From a checkpoint of a small transformer trained on Wikipedia.
Training: a variant of Adam for these matrices, 1267M tokens, 9667 steps.
MLP neurons of a small language model. Each row is named by its layer, matrix (gate and up: input weights) and neuron, and shows model dimensions 32-127. Each number is 128 + 32 x the weight over its row's rms, rounded and kept within 0 to 255. Numbers have three digits each. A neuron's up and down rows have the sign that makes its largest values positive.
Before each neuron's rows, "fires in" lists the words (lower case) most often at its 100 highest values on Wikipedia text that the model never trained on. A number after a token or word is its count.

fires in: "from" 20, "1" 12, "0" 7, "2" 6, "not" 5, "out" 5
L4.gate1914:106164073090131164080098139129176126147211082107120144103111106158132109115119094104152146137114099092148175147127091138091098150206155117146143105085125111136134097138084108090166121115183088156101123130167171105102132108106099147183093115159146165114081121077068141066191135159139155164
L4.up1914:082152136102144149162140148154107141115073131105127046123079155176104103146115155110104115091156170121195085123108106118089119111118174145143205150135142118160113163144128095157080136132111097115100089136111124106136130141123145066190148135098075065116055131097100178103137123099157164149

fires in: "as" 24, "born" 9, "career" 8, "bofedales" 8, "card" 5, "party" 4
L4.gate1175:175133101151163149178147195158138162116154126116093145095154164133115114138160121075127133151088132051194103129121123112126123106132108110125156072064155111170152133133097132136138063198108128121107135081178088107142164111120163107132129155094200174156079144127117207125138158133126080151
L4.up1175:174146169175098051129114203124094101086145100149124132178117115133088143118134129145126162107109138162115145098045102127135119151094086139115157107115185078151151162107148084176078134097153177096185096165147110132129130075152101126123078097117141154150188142163162114120165198104131108154

fires in: "only" 26, "most" 11, "west" 9, "few" 4
L4.gate2950:156135087124143137129124113100163135124099166111121129142109130149112093119101123147125127126125096116089130107124143166102161163197064122118110131120155160072127118130145124130142126159136128204128135089147139108128114135128239119115138157130161137137162090205063103088141121124098167193
L4.up2950:087131141144100151106086121075078057116070091093137098083157115085124107103108095150185082132096097207126162145164099098132126118108145163107114126136106195159129150101157170113134120132149177202076057138086074124080123184174187139124176163170162157120134083132096153161143115167143129146

fires in: "to" 47, "oglu" 7, "up" 4
L4.gate1131:123165111130123125082132139108061112174131088165135151156144166131133105110171148174091202130153165111153084120097097169177098097107197190106112117137122184154123104151116088144066105130165181113110120158118158076090087151172107068058103128182157135183131158165115122125106122176167129108
L4.up1131:136162127163161066130100104130135105128101084162164127116107145057145115100151142119157160142124159074146055130101086157147129113107148090115109142126189147189125129071136146125128146122119143182191095062151123138117117116082154139100131144125138068182069095076133050096112124145138130093

fires in: "with" 53, "of" 24, "him" 5, "his" 4
L4.gate2266:197132161074129206103144151116169160136088100159120164161136162131157087134128045129064038188178151152130119112124101138153105134085173174164116085102089153111160141128114126109119163110127106140107171188138105074123133167165142154143088171145112156106120139170081115199101079174167121157
L4.up2266:158122128179161133073133113145137088148140130144188079087112183147090094158165174131151146120095163118143160120154111137151132137079062171133067154107142142125107141120137194109092110186137152135068189113144199145208132042164103084105092156108081138131093100129148078099117072155054144165

fires in: "2025" 13, "2026" 12, "of" 11, "2024" 9, "source" 5, "2018" 5
L4.gate1524:138162091102047114120100146104169105166104092120107121071128111124124116072103113087043164147143081119102104112052092144108084131101169181147152156138100098116179125120056066082149146177134116170134123129124156132140162148108144160143160136101128172116148139060152106109133121109131119130
L4.up1524:067132140117125174157109153116070131078106125152122155175133136168141140118138116127137089118163120084107137126100154091094106105117158145147127074081072113138201140118138123090165143139148138100107145146089152170112103106169179133192045138086152136109134124124120102128135124116150103115

fires in: "of" 97
L4.gate721:125164126101031089128127145008126202181082116123143121176091065120105108106177069105095182139183119118131068141086106108144115135180140130126101100124085104146086110101083140154104103149152121127121119074061109128114096077127156138062126139165168124052094104102131186120121130136165101094
L4.up721:157158118084119156152125112110156090115156099145069109158109143136098118135100176127115110119130151116146200091150102136132114145104121115122115136122073117142186110074183172098120128178168094141140155084101059125093126155143140097141158114160136142166144094132163140129105156179102161097

fires in: "it" 34, "what" 10, "there" 7, "well" 6, "4" 4
L4.gate1525:145095124104120114116144122120199156129123067093151117129118151144132120062129112106119094153186128154093126092107149116096140106198061088075130164080088140088152118088147096157079149134122121120105123125112162130113143087138166133096157153125150154148119089144140129165092162159135128162
L4.up1525:090171093071179085123144106163132160162141143197111100135090135130115137151161114094098153121144156101147137104119148142145118122128120196127133138175179114166148146086121118169151092149182166125128146115174131137090127116137113141093119126119085136101096050094151148132077146133114144148

fires in: "with" 16, "him" 14, "used" 14, "for" 8
L4.gate1190:148168199175131208146119143110154144149074118087128186135166141143201140149134143103096170112134139178057164110134145149076116180102073182159139162138155136114137102163161085047127126141098140135164089159103215074201186149090167096113116127112119082176200062077112133116077152154101136113
L4.up1190:120151081113147143110143096114123110113187123161110119084134150104159103156125149100121097128116140123150097151126086184099125144092160146141085149168072141149098177158195159107151098072111092086146103161147120078132175113157128176120097122169106159084133168117176170130162128091106138148

fires in: "as" 40, "s" 17, "embassy" 5, "olympic" 4
L4.gate1533:087138180055129148130095196177074149194139131146133127172137162129165138163122158089105155031165127119181120117085047110141124126134092153105124100162181066092119209091113119187120138184125169157156128120122129128130112161119142147123076124111075152088122129171093154070131132065081141163
L4.up1533:103117115132102103144131148213131102108117073145148092137168105135175135138090090148066114096141114119168056147084146157166189144122123140155140122109116098121198126115152173135190148120179133064082123157080131129083123121146118108129112146105096169162109120102146109138177081086077162109

fires in: "has" 23, "have" 12, "can" 12, "do" 11, "does" 6, "could" 5
L4.gate1103:133149096159131084164110167128173116118177156127147127164161150095092103123117097100157134132146134122102211131059138141140139177085044125114086146150115123096106130131139209111119142120142083175158147154120185108150118120181115147154119134103094163115074113126186124083046123154056154150
L4.up1103:126148126198166111177162056068089114127122122136148097131051096114151148134192155150118137119129108105073168134141143099166155135125122131182135107188049102139102105074118106128153199132131125135139097103064187112118132135161041129123033102148117097129094143096155078092075097149130064141

fires in: "of" 36, "also" 8, "with" 8, "first" 6, "part" 5, "according" 5
L4.gate1892:181161154127032082092119124126134156146155135146089156186165123125117152080127098167161143091141097191147149131150077133086127078098129171078123096157191168107177118096120162126145100133085127157118160035168156126088112126110109114072170106151155194140136123086093190121140098107129100130
L4.up1892:083144130115163155142165094196113145104116181155172139155141173161175120134134181109152158183156124118097089140110209202150174116173074078179092090098149150182105125168106118161071121153127075141094109086103161081122105122081140087087086130093108089087146153107190152162141154136109164050

fires in: "was" 24, "called" 8, "is" 7, "would" 6, "w" 5, "were" 4
L4.gate22:114124145115156153109161111137106117174121139106091105107138124153053133165177146106144123108148108153102129127137120147123129148119118172091095088074123080119144125064140145123159163120172151084187124144132148130101105164123098120109103123169072083151148073154126098124117126111139150101
L4.up22:107146152116180115158106167164174119111140121068069037147171153125121156144119114125106149114141182112182108127134090156149091155125062126098144164171120091093132089095174158124169092084129097127116112113121092151069114177146151098103116129155165107131153114176133137114082136056111122137

fires in: "to" 78, "can" 8, "for" 6
L4.gate2987:173119141103124092089168130129142130117173119119116056148162125126126152056124158109143174191145150092113132124110135137101136081092085159106136114182138142147114128103082160133144147152117094154220104117147128162144162088080124155150135143173126121159063162153155131085135144153098099142
L4.up2987:136085120123092113157163158199157129120143107109133087154049088128115074160170094068104104135131130140133120100147160173147118143122185096102116096130043162086018136073065074116125099057141154128147118122156132118125193091089118121105134129151132087108093151153126126135113150162116133139

fires in: "with" 31, "him" 22, "by" 9, "same" 6, "them" 5, "they" 4
L4.gate509:136122070222121060138169152148188110116162123164147125074108201112160151158134086119154177128153146079125163114130163116105138167160164097148145104104171141113082147111131112126101130083093077143120097185137116128153137113145181091135108112121091122121114173125103076145145104148092207140
L4.up509:110154120143189123124137135119087087079107124165124113109173127119123193075151174058115078115121165176134128150102111170102136097091147163092115141143137126087125143129114177115149084088131124154055122167129107076133105106119132127161095180111075120152027110124136079166148169141165134150

fires in: "not" 42, "or" 36, "most" 5
L4.gate1569:177130114120168120122115113134150120098106116075168104118128178151005089147120125073095154158108131134182099141116146071143183113126160097127168152143121183160197124092098099097138127116111154132134103125131232109158138096127187117136135178165181123163177115149145087151106134144130222128
L4.up1569:114121110118081095121132115105156095090079126145147125143122096124099199109138165098154073058166122085139030144151110133113092170113219162085138113106115146189097135158158097100149137131166124173126128093141172140133128165139117099146115157088068172092174157072161125171155108125083095110

fires in: "of" 92, "the" 4
L4.gate1974:093179115095066054155070104067157139172092161081114159167105081135136127124153150142142230149119119084174117194130148093119123114139165099126101080120142127112108084105115085078112112096154143136134108138108105155070149121159097147062135152202081125063154085124132183126115108140101157169
L4.up1974:213119152136111187134109167122154062116108069094123130133112159114143139146116176152159130135180155088111121140115141082189135161114086134157135115161134155101127104169107083164169150170202097102150117141135132143146180097134121132093114094150178123115134166097133124146118194203150111094

fires in: "with" 64
L4.gate908:068117170085161086089128087094126169178102171134088102136125102143086120152190132144164108084082104193147132133177120131159155149102089171165180125147144169144078123126130125111140145125151166162113182127143157159086078104066133120114132181168122114100117146144116100105092158134169082133
L4.up908:087127143141205149137122118127139116124070167077113142067120186143155142143116111122168146181160193110077127077165115131123146179134090117179092111119179117124117158165143085099119142110108100095114141101103115105151106140117096085109114127086166083093085102082165108130149131156134125101

fires in: "with" 50, "of" 46
L4.gate2681:135135120144132146132143137114173137165109117107115098078092096085098155111141161160213055114139077121096113124116107140139149110119201079105103128092069115041110148162165170099129165169152099143096077081120108134115151099189198167065154119127127119134124125148153126172121180181103089150
L4.up2681:112138082230159072131130125115192130112103134087121187176127185157155167134094170116065089196164154135136110102157125104142135115110136157146147137146163194101171143138134110142159082122064119174173061167162110089153141141124076153055137107158147122112178111116151136158122097180150146137

fires in: "of" 53, "after" 7, "to" 5, "later" 4
L4.gate1630:115112138128110133144202116139185130134165126144172115098120115156115114051142146082111141177183127067124083121095100139143141116141110150191139136141161174125161086127122147106114073144176170109099175159178149121110205132122137155137080152149163139138164114138148125140125126159158140156
L4.up1630:146121106096119135115054200137170126152171166097055134111110163126165074109104091173116130193159168103082046119088080077087100110140139135175139137193092138128069118140134135133048119128146161113089114148147107114154093131159145069088148167138143074084144146118109115116100166102129135146

fires in: "of" 52, "with" 10
L4.gate902:093135137138111118152069106129121137164178158142142148173084109081166102162029172094165116114152185121114096155112131127139081130121117147085129096115072087158102169184106113140105121148105180113091115081182115095070090118193075148137110093150117171184115103121120123081173133129126101062
L4.up902:147165125112171077109120090093135168115120066137130104140180143135118109161137158144160093148200117113098172130170123108143139116121052086154130145149122209157139166107134142151115159158090132145149127118139095159124143087143174113168128143133084155135188116094145109151145164171147097185

fires in: "of" 94
L4.gate2469:111131099052080132103091113139133145171182118116196137161150085168129127114134148110107158167163125176133109122068150131081085150119178151139130120091076087160165135095051106169186054124122155194171101132155173080064171114128122177092090186146104146089133147170157130133154132159121148111
L4.up2469:098096130150120149115151133137156145152113153106105150132134164124155109177114164167067136175129163154126138077174129151149142164151118114122121146108141102135202137079153137105108169122140123158165127120132101128153186118135098146153125085098160090156087141115161120098134083128173130116

fires in: "of" 32, "points" 13, "check" 7, "point" 6, "game" 5
L4.gate1399:144112115166149167174123159109102115130084163149124096137176141156112140098147158125095126098161165123180146113126129083163166112090139107106097118144116118084177129144091097166136135129158162131202109072165167087096174103246096152139131128139091155094083144165117094128114110111051112117
L4.up1399:135149068112146155160086152129122086161156149082150151104126132118109127169145064129174113134129092093124142164114151176119138190117119077098113127144167129167156096099118162116129097116153113132105153126144124099155086083148115137174166145139126176162152074097109125149109129154092100148

fires in: "3" 18, "2" 13, "6" 7, "round" 6, "7" 6, "1" 6
L4.gate2600:168172118129103100075128235105126132147172121112154155067153149214152083153124106139173174137133122106145151087108121151190085110104181120109160157120118146126136141117141169149107153128160185144129156157180141104156111171203141107100142155159108150108085138107143108130093151118123119122
L4.up2600:111145192116100108137176161216157121201146105116092095117116151167096119112067124089149105089092131181175107060178142102141115106112092125108120173104120143092109134120181117045120115171085149128101165087145114113135173151120187182143157134170146107125107106138141103150120132102172122148

fires in: "to" 83, "not" 4
L4.gate2883:148126167063077121081184148103154096144152153166153102125115105191179119084134103103080129105121142084094200125118172142123113154093122083128104093075074178129149109073143157125121084155203135144173110111154158085115082115120155118143138151148068114132100146075103062155092130183048130117
L4.up2883:162063119122107135152124126117157106187131108137153117129083155138128149071102187145159173101158168115116184140092165150118097084090178152071172176112170138081121149103224167194117111096062130093105165141111125147094175101157100131069154157147141106095099163099107113146178095105164107148

fires in: "years" 21, "s" 17, "months" 8, "season" 7, "days" 6, "too" 5
L4.gate2974:128131154158121125155068167113089124166127077143131189082165142157144152182135071098140160142149150155148157123105087158077122111040197126174122159068113085076089119103132167141178166153132130133114166105140145134164113170098103134122098123120167099128141148103124185070106162118107136181
L4.up2974:176154099111200097036088096104121111152169055175070089146115104126158075076136111089142119127132156108132090115075113141101187122196135104113128168062148101069096099172131176102171156127193062112083112112142145087110115122111113124131176146138069211181129134134135162128143062117113163208

fires in: "and" 96
L4.gate300:129105087150079142116141113101116133153123212165097147113122144149126161128170129098182124127083081082136095156070130071115127150156109144150127118137171130168204164143089156166165147060109119135086176068085128078163164125137132104178090075179142146108110181095147163150129147130078120116
L4.up300:183112149103102164083075115055145073148079148177123153039141156130056123135122203114146127159084139169140187109109158173161134093060162125107139080120093133141151044115021138133140137110161059130177139147118182176128064091117100154149067162130119133136084117091156149108126150113142158111

fires in: "to" 99
L4.gate543:126140136167144123117172120102169148168144161166120086147148105125097171112145127109109113143155083105090204090139149066124132179104130147117172109147142110134160177119093144118132141119189145122154142028159172121137084112126145155121145147125122091123112155180158137100154168203113118123
L4.up543:111103137149096163111140100131129148113138099109161114154141114110140144192135137127153139072128093148094119163182154175173155192110194132092137114159138120129103089124179144146114155096150100173165109164123126125113199152149099138143181155145126111112095107100139130167099133099133078151

fires in: "was" 41, "also" 13, "is" 11, "are" 8, "can" 6
L4.gate3145:184104130129179086140155185167107113120153137036146113117114094126094151107136134152107128116139082142143109119202108180091080163079107166091105103141220105071181122163104132055166158112107128120157168155095117173114127115145171117130124122110110097113050163150143076175173067106083153101
L4.up3145:132180139115113141170114171087117166151118116104125154048148108113110182105119108079137130087141120038163074113121123160168130116126098113114118112135129131093103138080118134074187143058132138176134094103167154078148142099127169160086152158146108109162088107149124156147127147140138116165

fires in: "and" 71, "instead" 11, "but" 7, "only" 4
L4.gate2521:077074153118134146176074107133132139152173136118152145131096148130154165151084064074130087161110066113164152157104113071139077184164131087155075093123173113083152079108136161146181127114094166138107133178144170114141119140141155120162135078087115092167144136125114131116200075128121120095
L4.up2521:130174149183105151146163148129140121132144148150174146164191145140133095090155170106128113140130138079174121096174188106173104106138097147152157113077137135111177100097164147109147054120124089148149145052198060154141027115143118118151184100147133170116137094121114143142146144120174086123

fires in: "that" 24, "up" 10, "same" 10, "one" 7
L4.gate984:139141097083169173045109164136120122092084168136115153092128123109159097140122084113107142136145164123180117141100116123118130096127122173123133116094114156100118150074122092095130167141110111159149137108154112128172129146128116146137115176126134103124139181151135115086155151127133171141
L4.up984:150117140091159119113109112088107140110157089124202062112150123087173125096061127177109154082051131165162152129068129135058147181092158092138079220106090125074111161139089178143175131145115080083144126118094137091104127124144118145099123108078152143137144115154107106107164116121172151144

fires in: "in" 63, "at" 19, "into" 6
L4.gate2872:074117155140131052112121118086153175138135177178133147141109140121136129112132142106145101156139114151097110205119071111110127092140161130180145136159138220157061173076088140123122124114106168129141095107099160117131114133072115141127102158135056132136136110135114169144121107147101219119
L4.up2872:103126154125098147086116173081109120161187135121086118119121172167118120168156111147116144101199171109112162121123174162143153115146138148099163109042104121043118117104138141128198108165170112146119113094164065147031159123136142113086147113131128197105069118149141126188119129097129139090

fires in: "for" 46, "with" 8, "in" 5
L4.gate560:092122120052130147129108075049128093157078111157104139116152151097153084118151116154167065129107141176165134128148120143129184139138136124174168120051111128137198085114151180141114108106069075129173139180117134155135138128097122084134123186126146231128117082085142171115117125156097044179
L4.up560:150121123143121050138192088100148063092150115129065144165120101120152100123104111121127154137140091143177112160114104070135141147131133167097133138115079137115113170172139076131112118092118139173102131187084112092140131057102092095172156084145149114102081109176103108148110092211114062100

fires in: "years" 27, "an" 9, "months" 9, "weeks" 7, "series" 5, "days" 4
L4.gate2189:125178131104144107160095142121121129144078216183110185175078115134172171089190150144185083142125120135128205167155087170089086130162144160168090083122129119117125107157131134118147150151147097168069212101147145086138093113114139133126104131144116136106197149125131152090153141087117143123
L4.up2189:140185141076069135169130133145070127129148138169179143085111143041133090159087047127148126087198097082072150130036108135128128129179142181135134093108086072122142132072141113098134148100109119108132137126102144120145108087127187102098121157151183156095097146110073184122123117145072120111

fires in: "this" 27, "a" 23, "it" 17, "new" 4, "an" 4, "his" 4
L4.gate842:127098111119110084082089168114176116086072105054147166141148171099154165138092124130126089097189125123096146164142143141123182133105097110094128103187132086128124147059110078146160128150148139200184107200144152163146089083168169137143109138203138173122133141181193124093158172118123097164
L4.up842:105126111090175138115117123126144149129148103165101084105105149106130149071057069116146125111101163125141113138080107157114084146098122155140134061138106121110120185128135149131125138162129100120126147075123120101129058147113140097139100137140103119170103120062086119139068190166103144168

fires in: "it" 74, "not" 4
L4.gate2010:141159139167116110105133105182158134168115114124121112052132091132104162097064127105124174102115080145092130135102183144088178059117110182071133137158151134084090066117121126130135155120207135151129116074131130092137158067125071175134100156157093200117155223142101179146056155151092128141
L4.up2010:111102124135171103111129142158137196089092163129099113070110153084157108109090093129144116059144107128130099124134143156098112116141148160110125168150142084122100123056104127140123113114142123218140100087160144135108153145133095119078169140136125163116164143170052112184125116145142147148

fires in: "for" 21, "to" 10, "were" 10, "and" 10, "where" 7
L4.gate84:118144152110125098069061113104134149112069109085099134110117138112181131083170137164109099122172191129120075152068116143103124158104174119206104196155137148194079131132160129150165190113080134144232190084240096147139132135147115122083116100142163149146144140141070092101149097134179131140
L4.up84:126107137116100141110131114091157111157153186214177175096164146157147101130126125132124179128139181158166137171146128109163093148163063111116062106116162147082144122177161140132117090107095167123106092155140169125164092115141112157136152147129141068132163086132103172127106116169082126109

fires in: "of" 51, "to" 6, "csca" 6, "by" 5, "gk" 5, "delije" 4
L4.gate2965:109204097084064073156120155135113200087116104150155109121046104167166086110099141078071127137100141070104114124118133085094153127153099101096117161146104131119110111118113143077149122108095093123138093081117178174070087141147166202153088146161145135076062158078186079143153131169093111176
L4.up2965:101131165157089076161153047109174103112131183133119198224145127133118122106166155054124170156159107121103105152130064097138146106093155126166104153135118118164153116058144181165079113142138130141119169144178100084115109086152109166044086109164202154148162150172131108094147167101081124098

fires in: "that" 27, "date" 7, "out" 5, "0" 4, "up" 4, "over" 4
L4.gate493:136210067108116158130089144164129116099096137144168127160086107090184073110126102153094082140118157087080134112145140157137199135151095170117105133112156182154158118096078129134130141133127082180143179157181119162153096115165123093141172132094140176164155101191134133125075146146100146117
L4.up493:142110080168107103146151120114050130129126114112167185112083139192125124120153116108127117083085108115152125078095145148159155130125130116089133124127099190108096155115117151126129144131167078144143101103099165109173119116088143014118121098152103110179214176109103191104122106117143170154

fires in: "he" 28, "work" 9, "she" 7, "was" 6, "worked" 4, "as" 4
L4.gate2095:109144127036067160109092149125126154131117129163088154087149128143122149160149101194089093110115105132151171131088089153121125126084115152107148082101123111145126117116086130129121110084146139176157052112127162120148095076105151218142130139188136131180125135091179135155068130165146111147
L4.up2095:194118117125153082157137105192093122069100151124113150125167121127069122110133137122181175109139116141124110125096066121113147039160071148103164122129181143094123195084143083189107090080051187133102189089066176109076130114159098114097166139055111109070066194141104167085151172092116108182

fires in: "a" 41, "an" 9, "was" 6, "to" 5, "is" 5, "be" 4
L4.gate2890:113138138141126143117108164132144134178108143117108186126071196138073189130149138138156129131165197128143173124141144187082129096124068099140053176111118142145158119174054077122129098144200096195145141097137100117158137115172100176073149177125167095097144183113158165118125164131151134154
L4.up2890:131159161115171088152108146088163095104159089187168130081146105111162109119133102124143086165137177159079123121070118137172137176158131116168142138086127126115156132240156173125117133228154168123119121127096095124076073122079098091125102130199153088164165098103074146169148080126121129168

fires in: "on" 36, "in" 12, "of" 8, "department" 7
L4.gate1829:168110115142170113110109059123123099107108121100068126141117136132056111161153136110124125101098149157138120131124115119091126163123079137109150147100127177143080101118088171158174165138111133149122168025163107135090089104138126131115139103121156111125112107172098129112079136122116141123
L4.up1829:151108118162110127095085110138108121141123100126104075139076106126055092135087133084072136125151124193127093119116144098110136159114094152112120123106097128153118089074122176160071153142113160152182096018161094125075114138142157113113135156066161155140108103132130136128105142152104135126

fires in: "and" 94
L4.gate268:165137084103096108125160143113121135112083195132120171061102165158118161143153131164155091170170155102186149145116113077118126162160096081178150157157129133147132125166096114083170120104099094178087154181132134088113108146134090105192073164095104188139135152094159184118148119139120148110
L4.up268:153115182078058117190160115125154057142147052130118166121150158149120180096069145161073110116120151111199096084117135145162153148148121127128135189125157182086140169101062111103182105095153177104152117160200117081160108138086165145139151165128095151154135159184134103106122117074116111089

fires in: "of" 95, "the" 5
L4.gate2742:128131125139096114129170057160155096114128078044136121131140130108175139116130116078179112115202115064112130126036146128137118126123155206112152150103122124118155088146103103163187184155117178187103095125151166130115132096141178105095102215070118117175118186104173162190132092128098099145
L4.up2742:157134058094133099134088089083139170101086124170109125127162107083122098106142104151156120124183101143168136132105127099200166054121142169118100049174138093118102213104097130100145159099114157158113115160106145142156189161191114134166099179118148139115133135101064164114149099157151029106

fires in: "of" 36, "at" 6, "interest" 6, "by" 4
L4.gate1311:147170118090121134130164156094110176130200134188138123129172118111120079126118124181136149139094131143114112086085168129120127158199106144116135171093081138108164133132133202165133200164204162174181146130162144113155185100083116091121126123135141126112133139105146103105077186196114170134
L4.up1311:173163130138139169094144176094122122166102122120182179097119148118133115084096115125166103118141095116110094164196144110089089105134123130131113123105104154188089075136146111157100139121104124168104137104112143116162107146113073104168105089150134105151152137120149152127111173172121150138

fires in: "by" 20, "and" 17, "built" 11, "had" 8
L4.gate2705:111151098109144143133171100144113134155186140141116141159095146145145097137147155172216163125135180106170156138173116112137117117111085116113139114093096126133138113125138138051168055174134064143107140126078144134121139137144119117187147119107109079139127165071139101125143138048125165090
L4.up2705:137117141150122158130143116128165108120163124058104188116092085125128109126139089162121093124144111115143177164118146144129160111131125147055172116145152135073158152164158173179134151096118146084166131158093112184114116104142162145141166110087154158078083109104114160078137096134103126096

fires in: "of" 97
L4.gate1461:091137139119120180157122130061176139149169132077070103140149118130156112121182053092136106178209112098188110101129136086102120163132118089128151072120163137169137132110100132106128121149124204141108098132134114098080082114091108159124136178131154096149083046036128131175096095150153104155
L4.up1461:170144172078115136122126117115124110063081075111075160131082134108133123130161143121097146120148165144159141101067199144101118109146130072115137141151133126156125108186058132094120119174157107193112080084110111117123157146135065085124164125105115155078129119077134122167122086141142154084

fires in: "in" 23, "after" 21, "per" 12, "at" 11, "three" 5, "one" 4
L4.gate1782:127130102136135090080122154167067159215127071072129138158152128145112135127199117050101177149146128128094148162131078166107171177160162170155207115164102121109104133134134112150129133118057149185117159162116137071148122134118122109127115225114087090137189132118116159129183132117095160162
L4.up1782:225113089180098184121160122138158138120121121102197087140109112078084114169108121142100158136132125107110105148098122112177154179136066122124096161128168129196169166177123200155100129126063119163074155166096110088138214127151143098154111075132120129108206126177160124133164141114081160083

fires in: "at" 13, "in" 12, "to" 9, "london" 7, "according" 6, "saw" 5
L4.gate1457:128162144132137126130106131125130145116102078152094125148164151154149058094126125140178137128106172123147144136143145115089180108118145197153128092139151114129136140172118224133126142118132106112101093126141114128143173119089153128108133141141114098114114195119073098128044144156100042139
L4.up1457:101165141101110122092144103142129161150108146197152193092123156151180131087149071107121127141201171100143142046138059117156111125119113103166091173091135096191105117157089085119120089092100063079184119132156151145110149120106137133127115151074151167113122084087113150162139120147170115090

fires in: "with" 46, "to" 13, "other" 13, "as" 8, "team" 4
L4.gate1323:137075129139105131126103135128154118120149141162124131154166135083112114139148192179126166116111071113111129127164151121072169111163097150141057131107148139055143106142137164143071123151128119167194152054112188129102142115073165156172130136121155129077152105143159163071134097108190078140
L4.up1323:143146174120125154101148103175125149141128085153088139173098121155159080124128146120127075099135157080127079117143165109141179152140119098138178154148185129152116123191069091170088124118154126125156131143154142087128120127190214092100140146067098094105114159101152160124129099125081088088

fires in: "he" 28, "to" 11, "in" 6, "she" 4, "noted" 4, "that" 4
L4.gate1212:181133126069114143130109135104143130203124150171092150139126100127080154105159074176168151110097108131112136170106086126088086137132158196117144102138088177116112086145147099109132127136166180109082183115090122110155066135128175139151116133112095097095081142134163181164155160195143154154
L4.up1212:155114200157121121197181120173125116093162101162159093099130082068092143168142101136126112037080179142132143120093164121131146158149088148117088072143129119114171122171141118122144130176118144107146132134146146076156157058079149195186130083127104133123143189134149101160147149149147161164

fires in: "of" 32, "building" 17, "wrote" 9
L4.gate681:117144130159090141082134147083069142189066181105132131152075120086127151112198124125148103190212145095142141123158143178118111106135133108116133163140188099124137148098069100187103132161169161148067078177136129093125088090154099179139117154111158169124102103107176138091133182170063144120
L4.up681:131168146119202130178138129154127139151118100144112102170145084070099127176094150142137177095103081162115133151178146158104125125050114165145130137111100119129157102106142122144157101131150094130196108075105132139149118108137141158129116184170138152135147147108114144087085161161133123199

fires in: "to" 71, "in" 14, "not" 4
L4.gate1755:123110125107123150033125096067089106183177149195093081101102136075204099103135109106085108092174192135073125158171119151100153082113096158170132138105119106155115120093130157088094145085146146123136078098165151116148063151106171124120111144159100095102136144076076154131136101167101144127
L4.up1755:092122180093144124063155146108135141096095139116163160126144096149114182101119185127146151084183145129123121119100180116094157126083173103126114138133128159139137064095154128113170126083145109157203134174145145064133115085180121132166151138131138134153112112150152118113059117123107148187

fires in: "at" 41, "as" 36, "in" 5, "of" 4
L4.gate2061:122091079138156131142114121123090165153116107135093152111181191122100046124180161096151180168114137145127127125140166043092096132113118127146142118116128182159180134064085140145136156065115140088170107107167116131144104086116102124058127125106111201138166150118160123086098097147097163168
L4.up2061:099160159135156112104152131148126121160079165143198108149172095198131127106131153081127147080107159113135079164093148078165069136111184159149102069133134138156157098098205121151127131156196119157157114105100131116119165181123135081135176123086137219120144109110113142112180109157182129173

fires in: "as" 17, "years" 16, "first" 7, "year" 6, "monastir" 5, "king" 5
L4.gate662:141143154118130135092132098047136081146130119121123123117143160098115163071143185102145080132135118081122151089124167084126111131153102153148178126094149219131114087146166138137115129120084110169181063062146121129135129106139157102137105147155152143195126096074110213097128171143160085146
L4.up662:191116170130128120153105117133095180117122126075199127105148153082129048103101150080147153135147061083142176154132061152139113088174113128120129090139038090146116112102139168130109130075162054055113114128172127120137129113115056109116143143168140130154114133118164114175143146099055088159

fires in: "to" 35, "by" 31, "him" 12, "as" 10, "and" 5
L4.gate3048:093126131173194087128111112146082119130158128147155135132193096113076111111130102095127142146146160105095120134148107078135137166131108142161126114156175158168136107150127108106087086054134166119052129145173147100169197109126090137127138126178205080167156185120121169142095131165096127122
L4.up3048:130139136115087173140208134163102138079106131145147147111111117115208082070110145109102134092096179120181138148102128140143106161140143101120086119104096114091119102152131099103184099138132136100157174163145124176127140186128096136151090110085120130149134139060111190140149139141127127111

fires in: "of" 33, "than" 17, "over" 12, "least" 10, "about" 6
L4.gate2311:132081122169108122132155068099143095072121091064141134108130127103111116147144103078213159126164133137123099111065132119141166102147116191152089137097150101089144182184134088108147189093116104189121146128139117120122106197102141164139113126148122118139150144125131161128140085098117140156
L4.up2311:171141166087126061122113144144173162086120110117163127152174100117090118123090093113084115147221103103135098157106152102184100093107076115119095156124055142168116093161094162148178116152126155125091150134091102146098156098136105132181128076155118078170098099128147129153179103150097076082